{"num_hidden_layers": 13, "hidden_size": 768, "num_attention_heads": 12, "num_key_value_heads": 12, "head_dim": 64, "intermediate_size": 3072, "vocab_size": 16384, "hidden_act": "tanh_gelu", "norm": "layernorm", "norm_place": "pre", "norm_eps": 1e-05, "positions": "learned", "qk_norm": false, "attn_scale": 0.125, "bias": "all", "tie_word_embeddings": true, "parallel_block": false, "init": "normal", "init_std_qkv": 0.0276, "init_std_o": 0.00542, "init_std_up": 0.0276, "init_std_down": 0.00542, "optimizer": "muon", "learning_rate": 0.0168, "beta1": 0.95, "weight_decay": 0.0033, "lr_head": 0.00469, "warmup_steps": 200, "schedule": "wsd", "decay_fraction": 0.459, "decay_shape": "linear", "final_lr_fraction": 0.05, "batch_tokens": 131072, "max_seq_len": 1024, "doc_mask": true, "train_tokens": 1375000000, "max_steps": 10491, "dataset": "wikipedia_en"}
MLP neurons of a small language model. Each row is named by its layer, matrix (down: output weights) and neuron, and shows model dimensions 512-703. Each number is 500 + 50 x the weight over its row's rms, rounded and kept within 0 to 999. Numbers have three digits each.
A block is one neuron, or neurons of one layer that tend to fire together. After each block is what it responds to, as a language model described it from the Wikipedia text at the highest values.

L8.down2482:488468449466403398467438493495479546563522455444495620483550528511412337534523559472500556458617493465505507536511558470483482537534523595443605554558399549500516534510520481475522565522559497566515498535403512487505561476499555385379502515491544548518503458567557475440548472517573527568506517509480543525451454496446524526483513470516414531533484529529404468483489439402492539454508558572549539482479489472405468532522490396541564579431461555503579461537500448604568523468530446534497428417522479561538493536479432416527467456538465472463535433463536452429517452410497542435
Description: Table cells and digits. Digit tokens and pipe column separators inside Wikipedia tables and stat lists, e.g. the 2 in 56.7 (2.23), vote counts, header separators; rarely mid-word pieces.

L10.down181:532457508422569498547530464497572476578545511447507625450494452527473469535585505476481482557602527508541518476482556525479508536570497448560441478475411494534430439488502540464481465494431492605539440454573478474469590493460518492584539477539531499454472418494560534405445541492465516545552474569586519477522490470499528521478526447493516545495513465585502541551489439451512566448577500505529510535577437564442495504569492503465442523590483452527558426445569446478551541490530481495492482481438414573482586513572546464420575436465463495449463458450446454514556439436487493500
L10.down1962:433464531379589534444488514477497488488553453520452583475516524593561515588525464485478598583505530538450536510505436424531620539500540420583565502447494611463558453532460535496428537524441530557564384470498516458472516553432540446459496520507579534477449423424491464487500498504499561510577540597330474375331550531409494533467530473488474467489564507551488560546464505466580457504459509503516615530491547450506484477496463468555424527483453439498657490487514394564588459477592530546573479564451489514466504494558517345477425456562432511461455589612610574449580540444494552503
L10.down2158:464438512406436493416427545420525532419533495527547453473519550547537518571565530466494429486474478582425505469501460451507638452505551610550496492552502493533472466552478487445436504416544595532536549360524539410489536503483541410556552525523553510448547453510524511537471486514478541482578457544421568371413512568508437570460522492486435488441519509501542509523560477502502496406550498453483488520490482492581438454450467481507473479486569482557543474511535533579594563388461452435570533507567509385493464460557524539552491445453431464545573460520567522527545562548471421426
L10.down2489:526410500455482544635426490465505530522552513523609532465378459559533481492536449512448574498560575514469487504478498491570484424546507489522407500477470485560555455495450423497469424581554496644558525520644448552467499546454507531468461534437514606476515489459458562498540466500505570588491551582407513441467549483524508518462515521559476574548496486520463451421446505404456442517481497507457577520452496624455471497588419465376510499553558524437506542555507525484473496542464473518550553478516446505422480600456536482534434524425444477511463476489503448505483511502567380564
Description: Separators between numbers. Separators (table pipes, dashes, semicolons, decimal points) after a number and before the next digit in stats tables and scores, e.g. 25 | 10, 5–0, 30.8.

L5.down280:467489489467549639500493516518566512568506413567516438485478529467563500532500508523454492521437507520574592484469452476397551638559549430578553436496402426490436488459473540476473508488515528515478579480549518506383459489468502539499581529495507542440577544542555533568509508505472465469453451510399455508490487481566558517516498548528490513554507515562669587464509541469516428573481475568546502505525520528555614478528433475495577521526536526496445583542472408437479446488496485561532406543493520502552536392491453506580531491409459448556437585539495489442560520486518507453
L5.down683:552538532475510581474498385513464562647485443540500513578496513519473496540558435524485507558539561376564475522551439573466494590510473471459489554522515460486473557496528512491443448465476570430504534567485508449556419491530472509433400488496499509560522445447518570516532545409520468494526446616538467478522485499429429467504506583545617476428501455544481670425442493526493558490498442499434504487515541487470511499457503513456473530525500464523458481462501574476515446547426437585461457435505525455447509456526497526507465518479471443476504569507568539435534487563571416506
L5.down1767:584557533511461558434474491495459464498421458531531513476472499498467465568575589458494581458457568458485426493578467561523471532514357468451485439479498530492532594449507555462470431514619536466556560379458491486577584490430548439477549364492581483568469483422508592452479447545526509506552584576533480447485428500450445485585403557495480531471584466456481586357523528452426580543543537455572535465420538450445464552427501525480402552466523531484529441524539526548386424516578588493499508514598463470518509511558515446493512494501439524504553430513469543489471493470537375456
L5.down2048:566496552474474444486411484543450487533499500430498463509638391448510447511408551485496455502489459548522486535539469473404413534470548551443533559450506546490402447531532465513503461450530453565494574576490527536532518578300567479473577530512523496447537570530549480428413425526470444397510531535544452414531479437524540490508460584450563509458488493636504482461477490511379555578499523545488548402403523592441518471448483521517562478576475533449475471497555508402576431465508555564521476528429526600467548504508502502532390520455542535485424481425496598522520457565421475502
Description: Stats table cell separators. Column separators and number tokens that close a numeric cell in Wikipedia stats tables (football, hockey, baseball rows), e.g. 35 | 1 |; sometimes dates or numbers in prose.

L5.down1086:508426460440461471552462519556509595538437495486409543527576551543425472565501531581496491585514493526583539512462509438473493503534517472397540456491523416468421550498566581506389531581514550420530483434545443520523530494411492584454455564395597464496554550455494494396497535472456465444450465543462562538574526480513507479457473519515523521487512538431556481556462481434496446436454446468508481535597421382484533535405525506505509464418446480548544571505555445521455526497520465485412503433427630494476540548451478482477543472526531520483451476458475558472484475485569596480
L5.down1202:479429555397449522472487544555448476502570447468482549441540571450546508541543418432451466475490510521499480539428535466517475543586493476431417488449414511513479474498468559516538414540609531523593425562564507467514622466567566514528418493494546459478460526545503520476479570561440492466489523491562479437516516411532540586475493500527500460473542533523442502501486454528433462531547492454531461452505514502579476493490531482422471615600480466424453522551485491495469536447526544513548559539535531523595484545559473482391536529508522532403543561545519492556569604522520445461
L5.down2559:476413501545509524514439517456584479539572531590532605433491459543487564605500512444390497454508591501581393549469461564500543482546494579392455504447541523451489489509528558432499475454513526470502452463504558646481506498451494542446583501458563501568554492565449493510410493621494481476513510547596465502433640492540533522568493487516492570425421479449539462432607442516540528483513489470443425521597469464436508445560411463495559484548501532506474502483632493477528486492483520443475531505451542436533535462391475504537437552554521466570445495528507467578442446523479549435
L5.down2807:434396468565547391511442541422466459614514479507500532475439462433441413434456578452528501495425584552503485484537602471604608516401540517553522464406511491556506529508480553564469535550496457503510524556553533493490452519442467470484556478540504483437501487483489407453481548487519521553479511495516504515476517432632484417465482477441502438493534548519394600510525454435504480500463527480518519593422510502560504569551429462518525517482424400578533438408542527494511502534547601504536532557515446408514577441501395469513478600529564478484473497492517586439531526512504521455
Description: Mid-word fragments, z/y pieces. Subword pieces partway through a word, often in change or removal words (discover-y, o-ust-er, re-br-anded), plus z/Z/Az/y fragments and possessives like its, their.

L10.down519:483537464513515589463448560538440578561575452459536555404515486423400514496480494523519471409488560445476621479536527455452466505487421536468475503442487446463474509535494471450482401464567516528475556468426605631504541470504541545474559490536578501432462469484485624442482469487543535425412506521505461477538458552560541493595580636531472488459571551382463534374474500436528448528430539495490467571463482486578501601508474570483547477531514567517509492474495465516510494510537519531537595615466500577491539500502503513450410537548556518483584447506487460555486466448489457500
L10.down790:573325510511424538521542616563430477488474509507524596466545487412471382525479531451484507442585500527547601657532497455535538523525484433696586494454485512499457465485541452414493492474456540399531501488594496499522486493445556472567404445441474479531564600515496496474459458500508507597529581572512440499421630449401496448439446431465422378390495462597551441411514474467580523527525469571425447545497452492452503522454514487513490412477556482513512477533546454547479505475546612401513558533481406542464522484513455459527527535503579560433431436536495522520535524446410531477
L10.down1148:540510567483420481485487520483476472502479534450519555501516481506471508479483560450586404524671440465434536505500434607509477539538466481626492459525535483468484484495590493451542486475478619516447496498562598523511489500404483493514511565465412503559554550529499530486487448497508590483527553430497511430475483413483484496479453497522479524546550476472458486380502469518512486475517475454446549497473412467478479403451477478444477525546459451511394518582523511494511496501500591528440539575455451503498486489498478548514513540604465586458468562518589674395497479454421476458
L10.down1997:510498567447463503560469527478376444448629605529539440465523439522432443473543481543487499481556450498473527433460479410589414493425522580583463539567522499543503482556473481432564503603542522428474606507484473568434630490511541515504449523480533494457554488296441554517484480507493516575482463471456485484493561518518497466558513493481482537487487468445507538451498499452511495552561479458502592468440506461465600521527555491521573490496498553418425529533517598562477481487513524483434500506453422456455484409521609497575525581527574547465525426430500594544461509439449448501
Description: Relational role nouns. Nouns naming a person's relation or role, often after his/her/'s, just before a name follows, e.g. wife, brother, cousin, architect, President.

L8.down514:458594516515523494450429480474583529492427514473552501402521486532530458446469510427547519572403491462545477546507557515470515419528489468466546480654531496555504484540541454516441471473393511493484596502514501427469489416613620511498453582494388446469500437536550447563514565457543528607549481552460487467458455488507480410491527463533563559472497417623524475537477487464416370482506591470514559483404508525497536455457547504504482478580532514493429469509514525483437433476484483569360521466513592465473474449489432543454438502462438504480583491389451511464546488595531479478
Description: Mid-name word pieces. Word pieces inside personal names, usually a surname's first piece after a given name, like Hop(per), Hend(ricks), War(ing), plus some digits inside numbers.

L10.down730:474561525453527526478592525507508532522461494555501488453559537526524578322534480511511621525481533461529476564404507513363453562591388587549513475471525566466450544575502472533536440484518588467468503440528484445449491461443509577458462388425450522475541428507501538483466494530475584490524516468474435464526536502531570514582546463529493512497454431505481481481490480559433473395577501414569545492466477478525524449470488534631526573469476561608459466536508516429466435577457460575521521566410606479497450516457488547434613560493535561567454458457510544511490527550541615537
L10.down848:431474543520508557493541446483513519540597484418500524466532531441455485531494482460421440448443586515523532517533423480561496501475480585445567498440523523510584529394552502571511469510540466552488511488486546554446346427530494536393483531433515509434567496566548476469446503436478558377535555437587509481547486568555554593465530466563465517470493523587447413485416455579500453419549485505503429489521550538513540530532550557541498453539419538463529462464568449524459539433523415520377533500481492483535553494509522488399586573461527483485560516512513468528456528470536608419
L10.down1040:475527408530592541489548575465477443516529510481461542468466540502520582477609579403542513538501558503540474435505440462556399551518349482761474543482568490573504510488518516451488402454482525462459556614485528521456509500408413466575553508457517495612537492558424445475432515587475405522508402499442472503491469504475474492484541503435483445508485548553542492424474479549485518413461523468554472477504560528546495524502528380490560570516467466491521472503429478553463532480539498522458494473475461511560500434514473472502569512466490498467495486450509481488477533489571507506
L10.down2739:493487473432599479420516546466538538466468589579523524380467656480497480564498486423472601562567439580443346541476498536492533508471479376480548519509455439537497380517441450520459546543472445465461554548541542512547558390509474476566457499419454506515570512412382526441520454441550571478498485501521534405488566495516476535539539446527571513603477543491418501494498495504597510428539529485503533568423490528416448600497543518500476470581444478446563453524494481422538574496538448451472540434546504454381483511514583485448550566536544510477494498405534461509474539449596494574
Description: Word-initial Z fragment. The first piece of a word split into subword tokens, mostly an initial Z or z as in Zarina, Zombivli, zeylanicus; more weakly other opening pieces such as ad-amant, ob-ese, Naw-az.

L5.down360:475458578509490512476560522517503504384518513478583483575470460504526473516582479512463558597513559493508541493474543562525484581504531416462468486454498614504528586402508448449508432581497431575476507451542546522599555463578494554522551557494516510502498423483494541486505543479492541509529535435530476447512486464476502478551504546570511498389512514579405584535474522507494548436404441428477490437509532464470480512473524621397540579536477461472579461472467541599459468487581505521458518501436413454408584487473496562470550490499603492498481430499465525597570511574462403496
L5.down2020:449572467534519630526439374446485469555483430560612506590489489482566503527494439534516518524468515456483473537486549481512530548460542525534459527486552628474520466477550537513503563480488508469498453567453450541456478515524437516517576485508536574543480422563433480505512471412476459510581522441496592536593486513511479481550415519468468503576619521506513445564440550474485489545457430514480456459418445456566482474426505471446576539523533585463473546413413451462413481476575497409415556522547564449389493473501525511425585581537479508484521430553483552510553525503540501475
L5.down2719:476578583483585537518610486505375433538573501527499445452527495413591581500464469434399507438532424418462501484504534507511522458502527517526404462500548602474507529534514484526530470500495514530512563440512370544513531476504512513541516532532555527561507453469471501454491553632602524477524524374472530581513596406514486489537531438560529532440479503477467477619506542432492416504455506475442538512429440502402511564419560525468439490505529404444514484494469511602484538485612584450533410561523490563489453518470515507464501560514507585498537502529491479615503459585429455461
L5.down3017:490470481417364549507483595566513442472481486460546550441482534568416474604523509537596510564523495502446450515467533558451488472512527493541469500545568429435573527484591663554465475488556566477565454566477620522468443480511528429485479409502461464564497490448557652469441448431530519505523539499475426483556474556465500493446454512502511502508414516527434403446432450474453561423550542484494528516522611504443533462454440513582516611586468484527498515383501572533497447479407490491477507466552514514499515440508540500567532478522574456496510450564526455505431502555537440591
Description: Inside personal names. Word pieces inside people's names, mostly mid-surname after a title or role, e.g. Dominique B-izimana, Joachim Nag-el, Governor Doug.

L5.down819:490565572423538535504525487553489502524523525452516453614510482538438490479552455562444520516525585486454517547513442441509522575515532501527453478467478480537546457482571419568423547611456429557424485518590464462498503545448549459424447450538593530454525457485467597535473353591473520405444551515462623544376572448410465475434436545462448495507460463460534444485604441513558409604474576460480569602441518475443496524449519484472505439454558517547555508464553553437568616534486489502506423536490476478471533446457426556365465533491542458468399516483431511493567493488494504488
L5.down1263:564562480503451464516514616533578517499493469464475517472474532553456483553411627566471465543467528488453380562448531476534435426443465479488478406548486477492532466575619490501413503507506526555631516601470577550579509540440462466571489545514555477410507469472423502531379449444501485441539556521429491483617406615501516491477547480525568484586528595489441529438496452596447529458421462483353437465537579552553511504486468526517514541488471522497518475559455674567544472486379516679498497519490539554473469526537496540537476476532455398532491562451525539570499534523401472459
L5.down1286:586520481493477511490528453546546522489527510577458548572521577576495531500494576593556467573455567524418383426496550618561530443511469565380443484535460405483452442428476508487462425543522468528487576525559513609369511449465490464603446503543609602520538599519488477430550519493464508490447532486454607523427487457584520545491611466474432467431484601480544516502546448528473555525390439521564505459573560475405501581550507528538456554455502511495541543517472510521535536516432537523492426507466511462512483426411545436460514491510405448487531478344524462496426429505553528531
L5.down2595:448568550511490528529498473436554556518501451516546514537477541444457503526401412478452452557516548560581481473487503501476501440453585491409492516455456569477513506510499497522453516495514535508563502438414476506492478424382485488502442565424551511391525449561591477444511478617572562565450462490588606510484434436550356481598518463523489455527475468449583522416454505493506427450414449547504571433456556504540563585598499487470589423458504494533445554481443499413578546474480417531538503557523548462552474506406574517355499607598496453540505574457523580541468542444478427535
Description: Tabular numbers and separators. Pipe separators, brackets and digits inside data tables (climate, league, election), plus linking tokens like & and by in credits.

L8.down1323:483550471564529526573533577583457532504470523476542540503630499508590459456547573552499517562494413515537466542543447519543579492569485561539545524457413620481516489446527512466560478511526476587561495517488509500554531428526410509579513471530487469489589557496429577440498495558509561550550450548554438421497546472435436510520518548552501557471541479522477502480548433534504492498429512556565533555474453417434472458501505441419562412529418437557473502486453446524536458543412595574465459574436500475478580536467531503500534474535510515375503551469470524431544504512509358526
Description: Relational noun before a name. Nouns or phrases that introduce an upcoming proper name of a related entity, e.g. studio album, subgenus, rival, subsidiary, Parent range:, Label:.

L5.down52:525420539590475563500460538538471522604584594497593440494434482449417489529493569555451543465557532537610474486466537533517474503458471429509476471537441447483445486564445567442483552387591495498494503526537528511511484543514600443583477521559444567551437482519550524442525570491428448462495561463524466467487484470523497520404537529513559535495522557489469550480537531496580566539464390588524460493569540510448414506567443521503532437589514429486362486511519485446499501506489521455506572493442457537425594463521471410563573493512428393507568611514542516466551548507454601565
L5.down2375:430525514571457512546499478497582585536532545497515604429490534478528512543457532482460492464441485513433513457509390474496499496550391522547471345549534554506441442503446503544500476510564555622507574623484506446431581437650439484512467518514448534382540534483532517490504512441449493452505494487519493517552494368433537480453493570539483528537501528488481563508541536500446551529457534492510494415438501517606562465510532613517491573392554484506465477496501435462545443465445517550561509530583466508611474469549583497525534494430434435414560581465584525550502470423505526519
L5.down2708:487532428563464499588527612543602511562502560556410667477619436475516473536514466540571487509594527571618495478461439499593398543530552540523527502543419534482482481488429509538578507568593593542489556506463514479513480443419476509464486530508463425493547491486585503481475587461465533495469499476523516498487483420457391450509546502457482509484590422508509501438502437532543586572520474470493482526368506449508494530527473510513478525442552408492448551538509438527525407503369526430483502517451551539559526553518540509551436435492529463457579482493588632487564411475479463489
L5.down3031:478469440547431503484501455500539502498458590587458586444551499502525483525495453535611511444608533573508471462505426513598447515433524548573489456459426443546458471469506527592581435541575543567494515485486426495465518380415503536533502507469506471549622493519520456460553512474520461483497480494470452549422508501475425433498523553451500487522560520472520490473613400583542540527468452481419520478393548451546540471504398527496524518517542453526434476517502562476543539534437427526489523527465521470491576546498503395526537489681518482458571492467591636433482537557452496478
Description: Copula before a revealed answer. Is or was ending a defining subject phrase with a superlative or unique descriptor, just before the named item: "the closest town is", "his successor was", "the first person was".

L8.down779:489658438557463475467502415432493451478509524526576444551523540505578489465464553498508599407499575511519565577473537513472472480528391533473513547543447402448499506554489457563471499512337416530503467515579436512490502424442475527529523577433508443391583562557529511380490598432500543483460513527554460552468487411517491602555505399451526461517515549511523584477416602514521523445469568491470538426525526419433512510392600482473473470424500388476494493548445526564614504533479507495468493390500583541538515492507494563445456487533415471493490509450494481458523373505547547507
Description: Early word-piece continuations. Second word piece right after an initial capital letter or digit, mostly in names and numbers, such as J-od-ie, R-od-rigo, 1-961, 10-,000.

L10.down308:443449512470552543477436467528427483463487410430500452484424488464542486564557586425494450440499473428619554459484513424522420521510562441562415490376521533428611512543540481486600554513535523558531452504469478473530596472452465496497456426522491549532482495442497609599473533383461559426526524416508554432398480453523462469504553469442527491417545458518506461484461470512576455591529451528546463489498489487450555434575502530507515500495454587511541524445508491501608589457472464488465460440555532453484490545468556503569460476529407547577553504497505479422493616507501454653
L10.down362:505547535448399449517482515532515484509570511475494549523484493442600549526515524490548536498541509570537520452519569552470399501452489469306464517508482477483512493520462434498527528501431487464547586562462498536514471446450515492480537547544547516469543489468442484474412460478591441480486454577531548524461457480517479461597574502490528492408465476554525557493392489563561447547451471445552470514400456500593559535400511435424498461528468525475539507471426462438507562469509328437518494468595521460484494528494451557517465529569539474531456565548471506507485494509446418556
L10.down575:533494498528528600560484487490493518506473510477583488492535498482550573444455485476498456554535470516466545551484633499492579532517507485652487581493434482452490530420498569623455528541424476448504429519500484583482475471539491551533567446494467457499543381520498490580490538436440485433473480477568540590614449504536444594471529568445528539500520498514522500511557462503527374443430548532411487480440481433571492372548533474458487512525528598563502551516515509451488559478478498606535562508415437581485445561500479401478539532471496490447419627611496542442452564556433552516
L10.down2159:497506617568456578509476492533421500531496448460605408521525560433572562440523653465459493513451550485565508502550530448446502446490573446163549489410517475496597525500512482550493523541475518439511554463435530505494530420550556479554522568501494452426555416491466408533456470463568568452520426485501569605544521537517420514528582451561436494469434462551515540518511487505459473470455521418501547435460494503535484549471516494484482507482520554505470501603529467582504532588533472536488405587457494580464524538380610472483544502511555519555488459455500523509567585501466512459
Description: Surname first token. The first sub-word piece of a surname right after a given name, in lists, tables and squads, such as Nicolai Res(hetikhin), Daniele Sc(arpa), Jody P(ayne).

L10.down559:535470460447524578444543458536475457450468497457508446520513545467472541571408535545413456500375525481481454470480485523511507489455591558760474558492479518518456600428505444520430511516496520523480499479469513501531535507473501524541547530523548504504492522612499583520402475503441478509458487454554476452502449540564456492546558517508573554472510501460526516530539636477443416508504508464482473509450517578544546552547536519480439495506404541552442512505468558411447626534555537576568414537534556466522463515449397539544578552477511444517556380506527543516525479524431489538
L10.down1477:516484459554508555483471499494500572455544499514491446453498528565513517466502522480434495460530437487523498437497535569549520479523517515783454518496536544520517483561488491410555570502413543585645583456500484436478534538466505557510482467500550581446543406455439542536521562430392405565586493381584445550569493475452496478582524513487586574544513509485542556626550450528514490587479474480482406491507492541537545465588453517669446499469481530520522455477504497414482511548522464600503489520401590463553575607541498596419550401512496531513435509579418489550397417532545424518
L10.down1723:442469497587444408435505461605555494465462496495658460483561551517479466523542500458500544433591504550511485481470483473534421551457394542636524449458512464485511525487575504503482540463475523396594509489551558362490518494503548538459537518546522490548479458438461496558542547478491447526452483519553520508443486484593490363548520466498500469460526547521520560549420506576508506450449426582398486386480486438497563471567374476504498521553414592477539542479561564491504529567533427496463418497495403438547510479522535469472519517460540555547498554564523462484577520485509508436
L10.down2642:447496499556474516491406526472416570462543544583595454495565498471546484537613515512447476483493426572519558486454483461508566541499530478605508553559467437475569486486580528497483434486423465482500445512593448540444470533431573540561532486522458394558487418547554501507463494500442440568477556491467429437562416540596493428432505479491538604479511510461501505507477477501442407491538543468459609562530484447472451418542485494470453450493470422498467494463458609587604432478501482546467460494528499525494505467471510481506473560576428516436568538438510462575598493445468412457
Description: Before an upcoming number. Separators and words just before a number is expected, such as table pipes, commas and colons in stats tables and census text ("468 people, 169 households").

L5.down79:467533509465492505495439472591480644472612388465529555446537444536560401566554522495451388584504516506518490464568502525472496536505576422497450404511453481562482519472590465517490427492563502493501486532496474526479438451503526437506411476493578412500486491485528419514398512521552525557478446472390511518499454399467389440497525505464359478443435488473540515384433555516526527471513422495529523486481436454506387474456486563441548492513557639514518470563562532528527493474532450403490503522496552435498488610464446506476473529403504466475489551586469486563484523460537538497
L5.down124:548548502383487428483546404528542452476528495534496488494470397514575440513503542516513521502514498472611500488565512457477445368579497518401487459542450457531536580515499489568547488526498371462504520502434497487541515507566460395469556402427546584437505561530476463535427517465502591526557473496543537541500428475502489580530533576484502463515502495514505483482498442498512584523526502583566525519533535471436364491463446599405579497442492591514489491469478458483559515479507468480520519497515452488567508527466486477564505506547527451481484585493510551493435456496551444507
L5.down535:551510413504452654588525526544482444587476487418487499496555494555460530456412574509413496561488466418474451467489504482430411495534503451557528467437482646521540436494530450578512529483487479593464500623502503395435593489555520507446431548506551475549606495486432570500445458540562549489493512451394538479555476465496530439498481499492518509600443498505512673408506505549471529464528451549476520388518446510501634534451521493469475369508606516536496570518522488494500520559499571493591475488567513598417482546505574464519527473490574503541483537578442424536557484535521499446
L5.down2180:471507486549512502490520547587432457568485486543509439539529444470422555496524523488416551537540514531498596483504533460525561536492450359534513497434458571539507371550568426606532562471412502515609510471495501523489557519427456511485529491596579530490550532525503575485556515519447545544547559519493543492497478453526504492495449451556501545520504566447420472498573527468524554447513612465416528482510435487542478546481455451427496434590558519516467447480535477514567554530503537451424509617537442657591475513549545415582507436514519448560447518521492507453571470475471537531
Description: Mid-word pieces like "od". Second word-piece right after an initial letter, mostly "od"/"ody" in names and rare words, e.g. Jodie, Jody, Zodiac, Yodh.

L8.down142:483435555556449506538450484484496456567461478504595472451451481447514599552544550492451436452500471497560555506458571648486524457470515495607507511542460534632454497521525445559455474470531519608457596409567526467542534490475548583538480539439540530447493432535526505626513543487583471552502510473465474415496533497419511576516539527589597458538507601480491538428422479474444500476601422457491466484610420571495417403573503460518442475624534500544470495484544461488452442578521487472619481472471522436437539467498464653504531452500545504409521507433472440398510549557507555435
Description: Number-separator in stats. Separators between numbers in sports stats and scores, such as table pipes, en dashes in 3–0 or 1–5–1, and colons in times.

L8.down719:476512503622456450517442508526597477492453490535481575443538477512427508565547546580470476436490503520524547535511420433537485442509489567472519435487468500508433383513522539509580528535456447429512538542473475506530517567455562536596482466546554484456460535504450568545449486486541444419594489458513478441538448560469430458496509442492485481506509532562545500498551499497418511587482503546457460536557488368537482402591536431446574495464403507482491575498582407536512404421439459400516458437555427565420493474453478451478506469572441417490559412495506400512456490523470407504
Description: Word-initial "sh" fragment. Word-initial pieces beginning with "sh"/"Sh" that start a split word or name, e.g. Sh(ue), sh(ack), Bio-Sh(ock), sh(ark); occasionally Y or O.

L10.down45:513533603498488620413508493554529476543449447488550450501503455515587572411462459492526540406524435427506512476553579476504454517569516570490520503491419459531548539619528497528460496579534539525505544531480505577501469430418455502550437533516482456432488435512491356529384425465546528480567471499516468543418558436515494490489553439416438441434516494520537496469487475539508576509501421513514545411537549469358598529417596474452467409537521498462529486498516470508459541488583499491514530469510415462543545504465513526514511428491462545611424475469528439556494500397487569486
L10.down1764:560539456464430446437555536518451477460453530478485410513448535472508564507484494472427455543507473483512483436511608670504531453484656477473545537494404591428453488510524485523509450601477549593499435407504373459503559488486504472528388477521489510494436549468508497504359533466553420463436595570514526471514465419451438482518457500493515452374536482482588515487517552541577560542525432559478479511582458531464565566394478486553568487565423546440539557481527485513506477589475470518532425558492485472476482578510499499472523505534567511526541495438549520441488446484550492478
L10.down2353:445502532474489547505524509601509483372519420498422582590542620496462540494425540531481509422545533444547382507487509530443531508491367475434433552537455435495501563479474470499563543508545564471529540535533422493511495569472518471397514484476505438448596364516474486506477540492454528552487503496460509451412586435545506493454477441561494600439442540510547509417461416427493553383482513589458479528512456554447525569453505522451495495454375493516474433452515466470465525453505531450444500529472439536522521529445515517415562469527549518416598492521493474569508523596508552455
L10.down2442:562550506547485419510408538504519445541477586465427562466626575551555464427442468483452534518480448547536476529570575653521529442540589326445456446565485541457525532537466547517579443470489475484524548582467382410430562498550498490476508508442508513578514584461520530497518560565564537550439507522464511431469404422453464493566441590573484471441488423523542558482566552519417507593459524497558517587552474405518530553494476502477528492454489541536469547511470467475492488444525510519540519519617420465528475390542469498436499499531516541482502555523499464497468478455518493427
Description: Foreign name subword pieces. Middle word-piece tokens inside non-English personal and place names, mostly Arabic, e.g. al-H-ass-an, Sana El Mans-ouri, Burj Al Arab, also African and Japanese names.

L10.down368:423556571453452489454600569403468516534497597452498514465508550503491541492577499613423491539494472532522496507473498499456481568506511458561498502434441510486580465516512415474565561462466532421526498447431523544433549472526551538621370465473510512501583473461515491454534475459503437512445599426496511530394450502461535620479453483484572526540531529456543451486524466441469556504408572544500526504565577501554608518516516493487558490575459479448478583547527448437427471464530475489564465539423442553422593505497482489562594442489452438508453477513497562384482509506497457511
L10.down941:450565501482491458622551486517484526506502513455461560511580490555543437449512546537601459472587485512564514498518575407400500528495528535585497515475508527566351469524517540510484526574451505553487494452444546520459475564547461434389432471455533520545534581527421593550494343336484511531500506496528452564516485538447533499454526479497497513592461514463534482529506512482509527483566558479509474570459563569508557553462544482441476459440406589514511546491561443532543413478429561447558497471496568559463511462557480493524485512606453517540529498486530497463363558560528491511
L10.down1812:514536442547527478461486443502499545551508505493452513464600567498430419424428462590449452511496485546412507469582410474555550571534524502672509542413531410466553523562511484500468554494529588501551501448446502515505379507382501539477459511494459529447502519528553418433455522550566419429460565461524512466479458496523512496517579525609555492469510532409468584436462569467460501444459404431439494472471486497486563553586604594447558534477545462592501387491529519628389522464494498551433558531659624512480503546506479597511505484534479516566484488482576530541533497439518431444
L10.down2816:548453578519564431563496461563443556573561529465503587471534495535552527527438545551485508487457501513489505559538449561455492483490486555576520494561538480490441544514489428435383576443472409424558522520554496456482594455553552552539426583503560549514513501498597488513475550445523507480475526460418598440437492479402598450429487409499502527445410487494526491550516490529476484493524413529485515501506476535473587565395505457516465520591577513404506482423512571533496462589542480431481497556466400485542499398482495464574583478516553454513556431524474342476489497639530494481
Description: Surname initial letters. Single capital-letter first pieces of surnames right after a first name in lists and tables, especially H (Jack H-ale, Tereza H-rochová), also D, K, P.

L8.down787:393535561469495594534548428486404503473568461558508542481451545440634525466540496493417457507478493512573657501476499479488517482462477472528450529456497576451468456531584481534509456505517465552576528416368484525570528427472488538587476565547575514455492407446430553565488506548532512477474453497533536609474494563506530422523600478500473555528553527566476537609478530569533436429543582457484437491446492540551501590467542505459526481514578502546521490554438457457538525528519570461487442479564519580567520505451518442480515432507464570526563497497463527589497449492455416475
Description: Surname first pieces. First word-piece of a multi-token surname after a given name or initial, in lists, credits, scorers and taxon authorities, e.g. Th(orpe), Cal(houn), How(ell).

L5.down465:571614452617480539472547400501547472495541414602550573562573535520528516510515530574462476446461543523509597443467540437510497504376550433565489518408541591425474488494471502530528518510526349592514518403483531469514573399518463533455564527487497573507426367411509540486487488488568448534478436517465506551565459505455475459457493542464515524449609519557496530460439545533540419613522446445543460389605476455482524493552599459473433499510501595580479577501458509470554524548467486561497484467473612607553511434405481503542465490494471495516435544418382577598504548493430496480
L5.down902:538513555416506527489540482500440548425578524454539486466563449423561525469499542523489516464511446463427505527468455454581507499501475488529517442476462456444538612528552581535495425522476540531598580542507528513418427432498529446393580495665544480507441522520479527473422388532522516376549523521494495565521511559410558483507575538469479482472505540519509456520469498511513544533538622524435507468420474473605448573553501589454519508484501438549524547511445460467497466453553369522537493441590577531451404505466514495489510572480386529524547488412447506424447542467541474483
L5.down1800:458457530428518474553498505526420529558517519636479461566551535495564441472491460511493551465453493539510513481423466488491575622428525513529602373567443519501528640429493522546515556524443460364545443447494517496443460397498497485581568457495530501421479476569466467497434497434464526534516436546483485460566495452408453538480515527424434533467515490585554489599410437463529476458543517526426481489559424513545446467493554510481593541459560500501482499558449573570496551623517529546375555451502498379482437516483506465480418479525485556507460487560401595550586539520487504560
L5.down1817:472584483460479509530448448508478573523473477511568427415566493481511496495620497499483485449580461469528488486612517553503572588503511446468573546514436566437495550517473483500478477457556422495497423475452529502537476457496482482427650549490577465470521476579665510522540500466495504562475423526472483442443479440514527500462492478535492529491490450509545604527373565562480533584480452469496469536452481467550556600482555498485525510554535527516527490497553420400482493595503495564470414410454492529482463432467522509511446467470441501475479553553468497438522493452404610474
Description: Surname first letter. First capital-letter piece of a surname right after a given name, in credits, sports tables and news, e.g. Tom H(iddleston), Mark R(itchie), Amy P(ieters).